From a checkpoint of a small transformer trained on Wikipedia.
Size: 21 layers, width 160, 5 heads of 32 (1 for keys and values), MLP 448 SwiGLU, vocabulary 2258, 6.19M parameters.
Training: a variant of Muon for these matrices, 216M tokens, 6598 steps.
MLP neurons of a small language model. Each row is named by its layer, matrix (gate and up: input weights; down: output weights) and neuron, and shows model dimensions 0-127. Each number is 128 + 24 x the weight over its row's rms, rounded and kept within 0 to 255. Numbers have three digits each. A neuron's up and down rows have the sign that makes its largest values positive.
After each neuron's rows, "fires in" lists the words (lower case) most often at its 100 highest values on Wikipedia text that the model never trained on.

L12.gate104:091151126134152145144115162190099097145149147153155120132160142153118093113132098129091100113148144093149168138131103102108104113139141127144116182108101125141137106091098109079123107167166124151148149105106137098147122148138129119143119145113162121168109088128162089135101121130066157141103124135088128132132113149160106096165173146098110106147132157132126123141147157083133093105137
L12.up104:106119135152091146120149133143135083121173104108136146109169198111102134133107107125127124131124121125103131124104117124156112145080131136142156145144165131100175142165166136075104109109159143064155143105113145146102139121114114138121169098136167075167129120083149114171150124141130125118145102134129124135120112162127062141146121113163122128134112109127122095102161126103145106136101
L12.down104:127115136112126137142148148123083137106113128137124151138124105119118138119119145140098100151157167179139110136102136154121120142133166129136129132139129190159097110177109148113116158136105155075132121162117094111076128132146110149179129119143111142093127108150096116145128153102134142155131114082136143131135163137088111107146114109082124086124106179098135116132158117141122118146152
fires in: "its", "s", "their", "itself", "various"

L2.gate74:143119147116114129152102191136118111110164153140139133146136150173148142111096173112135134119090132149124104127123111130136095107114174142138062125132141120121164140136155145156132111143106130138109158179136126105093114083143101070124148128112106120121153152123150143111111121118133132143158153108109132122131107137090131115117123144095135112089119127151137210094137113078170113114112
L2.up74:133079152147166109124139164121179124099092118133116180124141189149123137091117126173140164169184121101121108122154129098128125105093140154099123160115091158143122118125140139093131110145122131152101124095093123140133145186146140139117169138098191176095122155099103142101092116109123145144120141124138146150157120087134130137104095146107143098163101117126089123142136099155125168118116
L2.down74:118136129115180121130141154156172127109142116130110119103157162144112120192158130123116117114141137116105115150126125112124073140125094094132121105172095121172151101142130146105121116154129117165147124100115126146098137156081072123097092115131128122110117108103158116111143132154164163108172154150168124136168100165122127148103135110149137122167158121124132109098099113162104133129105
fires in: "song", "band", "them", "songs", "team", "music"

L2.gate444:138146109109110139118112103106131104100156160131085122149133182120145125144118126110116174111108129169145125104104132092091098082128083100132100082131120133108173109161112103169156153128121119048135145161134168140171118100101121126129138147126125103133120136107135125134110138120122155138124115127102115107094156148127110137119155154115085161102148131110126132134092130104140090111120
L2.up444:118153163150078131139097106112118119128093084123145085142151148090168141133113117075115178110147153102182161131111103102144120093173157134080108118135096124121095162108116111134140154134162106148129146166110121116127117097134104130152098169111143120121105084138102129089121150158154101121124105091129132118171126130125129089083166112114112133127126111089102126149128087102121102162101
L2.down444:105149123158122166185152110140122120161076114150132125118114140087142101120148106151148121104130117063135133147131120180142159114147138128111074166121121108119127140122112093131091149137114117162153101164081102104110171120136131149129135133146128111133163140142143168134109118109155127106125139128067141129142100140092152117131144150072164103096130121117133139076111142139122138121108
fires in: "de", "degree", "dead", "deal"

L2.gate277:117131108133113167113137106134112138144123084178104123131134101108116110174158125118144133099133112147122120122148077120157136177106149122145118138141130082132118088155126118159110084152100123107136119152105086142152127171116131099105103127132122149118129093135145090146135132178162083149102111142131114145152093090132152120139106152146115079114135119093146158176108108151100108131177
L2.up277:154150084164117125171134164107150149128127125140134176130147092147144169127150104137128129125141116092155117129162125154141149195137122140170094113095139131109130146125110141143118111101093160143122164166091151100160091149085145156139157116135144121145122134127162089139143104143192112149130135123144119135129169122113130108087144128081126126124137146099142111136124102136098161127155
L2.down277:100106151137115093171132119115074124174171111102119117139108097168075151124089153133083145090118114172156146161126137149117123121138140141121098114095160144130116157137133107119132141135103116121148142123089138149139138092142133138122150073095132115106141136094163139129174128150129116115116143138162142116141122130102141168070093173143107117160094152126077111113143104125073124127131
fires in: "san", "s", "washington", "st"

L2.gate160:159139122105127153157144131149112132124124083087127095166137087136078118100142132174121116156095122127167168117157107141149133149109102091146082109093163114157099135141124127134125150130096154149098110127102130106118134109109146098136127154114104087126121144123205116102133088154097089146137170176154112170134106144128092111109171090107130139136119121153126157147117156139120106125129
L2.up160:160131121129142136100142151129116158098112133137112166132121125137107088052115163134145136142091117145186122117168144113114154122133122107135124123151117150126120093121146136097172139106112147116098110111115077176143104097118124162096077155125132165133148076127129152142132104137176162110136144110184145162141109106096154080146113115118112105143124160157068128106101131131139104120140
L2.down160:099157095108141131150119126119165157142148124122123121111121119122120169154161142121140119121144106140103175125140137124143138157159149131148149127170162120165153146099161144120118116186142119141150083102104137151113154121121108184121126154095107111131104070118129155148187149162148190124157168166153159119114152154126126115076128112129117112157139111140099095134125117119122081148097
fires in: "3", "4", "5", "9", "7"

L4.gate334:127101128136118134112141106159115127106147145100123138112129143128113132148135185107106124125155130108101126155172152083124126160110119106145090128183115102128109141107102153130099128112099074104105152158123121132084131134126130128075162127119122148082128147131143072117088139115130156115200131177106110139163130149137135142097143109126152128112110123121138145133108161085170162111152
L4.up334:141119118119130091094113132152143140121170136111092095117137133155133145101114123158122135110091159109140167114098129103143175095130116131139133160137119114155130154171131159101135085106130112146130119110127146107108135100108123145118192150114112133123101146141107117120145154092118139157144120138137130132181081122077156153140128138142124093151131097096116145187104142136141119136123
L4.down334:095115156156113126102115146116133137105138147137081100171094127097129120122139166100147122124115132132135137119152097116173167115107121136121116103149108136076112112092132144132138117097111088123169129124133096100123111156109153113098146149137171116118093149121134119107138123065152151087135117177125114157160160129088114135126163108143115131131114169134117102148085066126139182160121
fires in: "song", "show", "songs", "titled", "kong", "congress"

L3.gate320:156148116169130126160118133172178114133143124142129143138159107149149110116124115081091125126157069119141147079104107154106152122154081141099113139133144132153100107138090137143117135110130135144116122129078144128169125155113116096147133094133190102140097116128148121105137129124139130123153174113116148135120137111098112110145157152114096112099153102102122147128177109132106135135094
L3.up320:150182129170113125098172142135140147145147147133151106153143123109161116126187122119126160116150077119136143140124091137115129157124107173097164125140146127119072138094119165161160147131112156131171112078078149143148132092105166096123111127111110132136129103110124132105106145173144152145125102128159121146111145147131166178121150131124058172132124127133123173120173129141107145134126
L3.down320:114143099126106146072134140124155141123136137132160109164121122078158116125154115129116111137120163126168135181111128135095122110101110099119135079123104129165121152133131138154165178166117151178149099082071149156155096126098161115132125151150108093121119114127104132103142181121131130144106101125141105144113081120139159113135159120125062151146111149155111161106109093118118108110143
fires in: "ground", "committee", "commons", "commission", "command", "graduated"

L2.gate427:130126156099094148141134126172142101138138145140148133137086114157107143130077119103158123128105076164143126113108157109143115108145147159108120121146121156126116144117119115126141100076109116128129145126127086126182126138115100090169113142144089108146101120130123158140146128132190123162112179068123075109101139135148104127148115121139199122133158111151134149164149125140113106132144
L2.up427:150141157139111150133103130159135118134113129122097148123115083112128163130137144147119126163130124107120070090138085123141157085118111133143126165123125113109154107105124087172128134091099113111107127158134112162156113122188135116155112145163176108140103111155133112106124155154096142136151136116162091143095111128139120080140090129129167109157126103106118076158135134157093108114134
L2.down427:132134123101115155142119122131143111186139141121177108156191119176091157182115120137110154126155156115148122099124084153099162118137123134117102172129154132129118093084115153151141089131145149119129110143141109169137089139142118156193135137106103119119099153127173107107183134135131150108129176100116110126181141147126092153152117099129149111128136110176101127161124109146115124126142
fires in: "3", "minor", "minister", "3rd", "39", "37"

L2.gate34:126129128112110130149111123160117160113069116138123135121144133108095147145108107139140156129164091125149098159090090145136132152093111081152131172131159162168124148145118127190150112125114089125158091121144113119130131115115152119138158114146121114161160139126121122128182128140108121107154120131127130096166093078113123158107080095161135109149136130107088098121100136150188111117160
L2.up34:112105134120127095164144088193152141131151149154151174147183169135078154141115147137125148146142099130122078142087103096116121155109149108145125145130155113162118146106137123171074103152102076119148106132153114142096138145124162112092123115156102119151136164145120152134132138095137120150160137152152126103148129140144117132130135097157141109137133109154103137122092150126173165109153
L2.down34:134120172131130136185172100138100134186158139136183138144157157127075148144115144104105102169126141094111099129099135141121136111122157119146141119108159123144127135091128139138095135155070137120142137112178117128110150105104153105119121132188117099138135137172158150078118136136099153168105090128148131149120088135140135131109129094144160117123116087147118157103106118179117171090094
fires in: "year", "day", "years", "week", "holbein"

L2.gate403:131123118126097082103128146119126127126200138147131117135136113133140162124148139119132099118135133123150106120083122165174152156134096081130122126115150148100118126159096091122139100119130095134106151092081107111082155146152123140185154106120123113153146066113129106144137177148140170148162120154120135135143102117134125151070093120126110147129126123123170121092148140158120080154152
L2.up403:091098098120095148148170070168127134118092113152117132114114117134106126136122178134129148071130150151182112173147133144105136141122130148109120136105198082117119114135075126067129133132170148104129136132112140136108125183147103123132116134114183140096151131132142098125100125107091112115149120112143118131145130133139126159163116104107168143107121109146145106155129152151121120153149
L2.down403:103121099151136143152106111113131140140141100133148177147089099136109187129093136135128149090142181151141118098153192124118101135130110111105103108132146127155132151174143133119126066118108098121107105145139143113084136177127141145160139158153152124112101132151141153124155121135108139131116170155124170107111145167109136156100072111088132139130150108146138152107166139127117078152150
fires in: "up", "out", "upper", "outside", "upon"

L2.gate111:120174085166118092127179133120140143128140116130162117155160112141136095110145091125148118140155104135157156110119156160125127116111166057167139116108109147112123147114121073081097130157101147146148128088140095115168088115098129170155140174125124130102129109149124099137108140130117133120167134133157132118122162135140117113162160112138103149103085115125161131103119124068107129116132
L2.up111:101170159105095110138147181118153117136134116121067113060102125114149107093127145128136127101124120136157135144121099142125131123137189078170145150150112154100097123118111087122073133185130111095160170116125123086129116134120154142162111101133109125093133140143092141119160078107109122119149114117106093129139138140137130115118143130138077121145135140144105132133120114137137123125081
L2.down111:095113105146155130154152111134095147165149149135155124145142110112131100156110060151121097138145150158138180120113111162119105117102136102140119142129119138097119143099162132094094162109121136150098147130091136133163114147110130136148130121140157155121141120184151125151094157117126144108146123101140119133127139108092134105186154101078068118103092153081145162139103121092139135081143
fires in: "its", "itself", "east"

L5.gate100:113140150099099133152136128125078141144095176162155136166109154121111098113110113147092137121142142081114089131099123119136152122116142154113089125108138110126109117124129143131085120122164100153114127175165095152108147161135150116102127128114127198133153084139155108123128145090133134177160085096171149131120113089102159160097138145120131107119176106114108115093093122110147136150144
L5.up100:100148156114094101126085142132125112151112117131161129170104142128150128141110124131099096146124097110128136126125122126112148121142148109130125097112136086138092082092153142158080133137181125128113141152153124137129135174096152131114162164108121154092147145147141152135169132122139118172144113120139127131145098134147122127167109143087113090183104096135076122108135180108143089179113
L5.down100:170151120141115135116135072122153117160091169151142158124128111106139125108133113161103114128139125150135076154154135148117110161124112172115151140137132172079144113125133088110064145107097138155094100097125135110168106114160159150139125145144126132150102098143080159114104118182108122156108088128120123112129157161118128140134143145141118199138120148142111136119117085075105148137122
fires in: "years", "days", "mi", "stories"

L15.gate329:101120104114174126113111144136102149136097164132121136131091124084165134112094159106124126144151133079133163146127152102100139072201098164123156095139108110101100189104115142101088151142144104115154157119116157129088131134147125145166096115109133106130104146144118159132114157107161128077119102118122116097139132164123125126103127112096094107137158137119150138122077156118138117118174
L15.up329:108118151117132134159141155132065118168115102151137151120134148150109079091140115125087106139160134157124166103094106105102126132105140111126083172152118162109156106119128128121136151163091146122109165129088103107090108130133101130131137124104134098116103136150107112099121126131143135147135126117140140077163111152142142094155121119153156131128119114150118126140141130116137092109143
L15.down329:147121130107107106078132144082127102115105131105119143135151117169109138095143139120056163146116122146118137133139136127177155127106120096127104096171145112161117109148135140128123141122123151134126154137156143151186137141105131114107139109123093196097135125117117107145104131096102127165133094119101161107104097103109136117161118114097121116092103152114112097144193127151105125158131
fires in: "his", "based", "s", "released", "private"

L3.gate322:146132073129193152126114089141138130153138120114115158124133120114097119136163129124105174123146128116131108124138114113161128121122113119127147149120099093127125120193139167127116100125135123106116066129128122139163138144164182151106125123143126137147108132146120144114116054138114147120112112142135096149108093150130088167140135134162106113142147116127153112159172115130128119168097
L3.up322:158156150161116114132108148135128137108135090137125091133128109209112141156135127092146138095103159087139134161095146125143130112102152139139121096106157125131143149141165156143102142098114111142137130094072153106133120122160154123139130124140144120100142079149139165118179136135127120093129137136077198117165132171137127129106089197086164147102135116166102128147118142123128147150150
L3.down322:165140113149112103129150078130118116122139115137162106115124074167101179133128089121127128138121168143140125162148135156112115119089146074138114151070147117130104164109093180168084160140118104123151148122096096118129128121147122085160144155131149115114078087165123144144138130103124111095106088131088121091153161110141142142150130120079132101084108160117137135100115137103071144131150
fires in: "san", "just", "up", "st", "port", "portrait"

L2.gate432:085087099113112129122143104142128104148142140139130160118160148134130158125088163093093141130149169076149119165105163094112111126090149121104145101103136114122096160144129124127108067131175142135122137134146076135105151121107142135116153138108138147156097131134119114145102110176137085135106077100169165114133144135183118162102123083122163109138136127108157096125119129143114118112150
L2.up432:122134134106151089142151078125139144131126105156116170132112138110147092120127124091112115153150133096179104115072129140144136124139131090144120086152117215107098140145140132151108107185129111089162108156130131087117135139138115146138155135092140156172111150113105130111124144119149098148135101076135117107139164123142129108102104123115153112166136152075141110128116168144074171109139
L2.down432:153162093106140138159187166109143112154151169178136137124122159157109132156108120151151096135106138114099127167104134134135155130088130119099089135161143115151112155088146139116101144136144139144113115112107136153128089151124110119123159117104095150108095111132132127126118183136133108139094114159131104124065092123137104130131078115140151080123138094119091137167164124164180152147132
fires in: "early", "years", "day", "short", "year", "instead"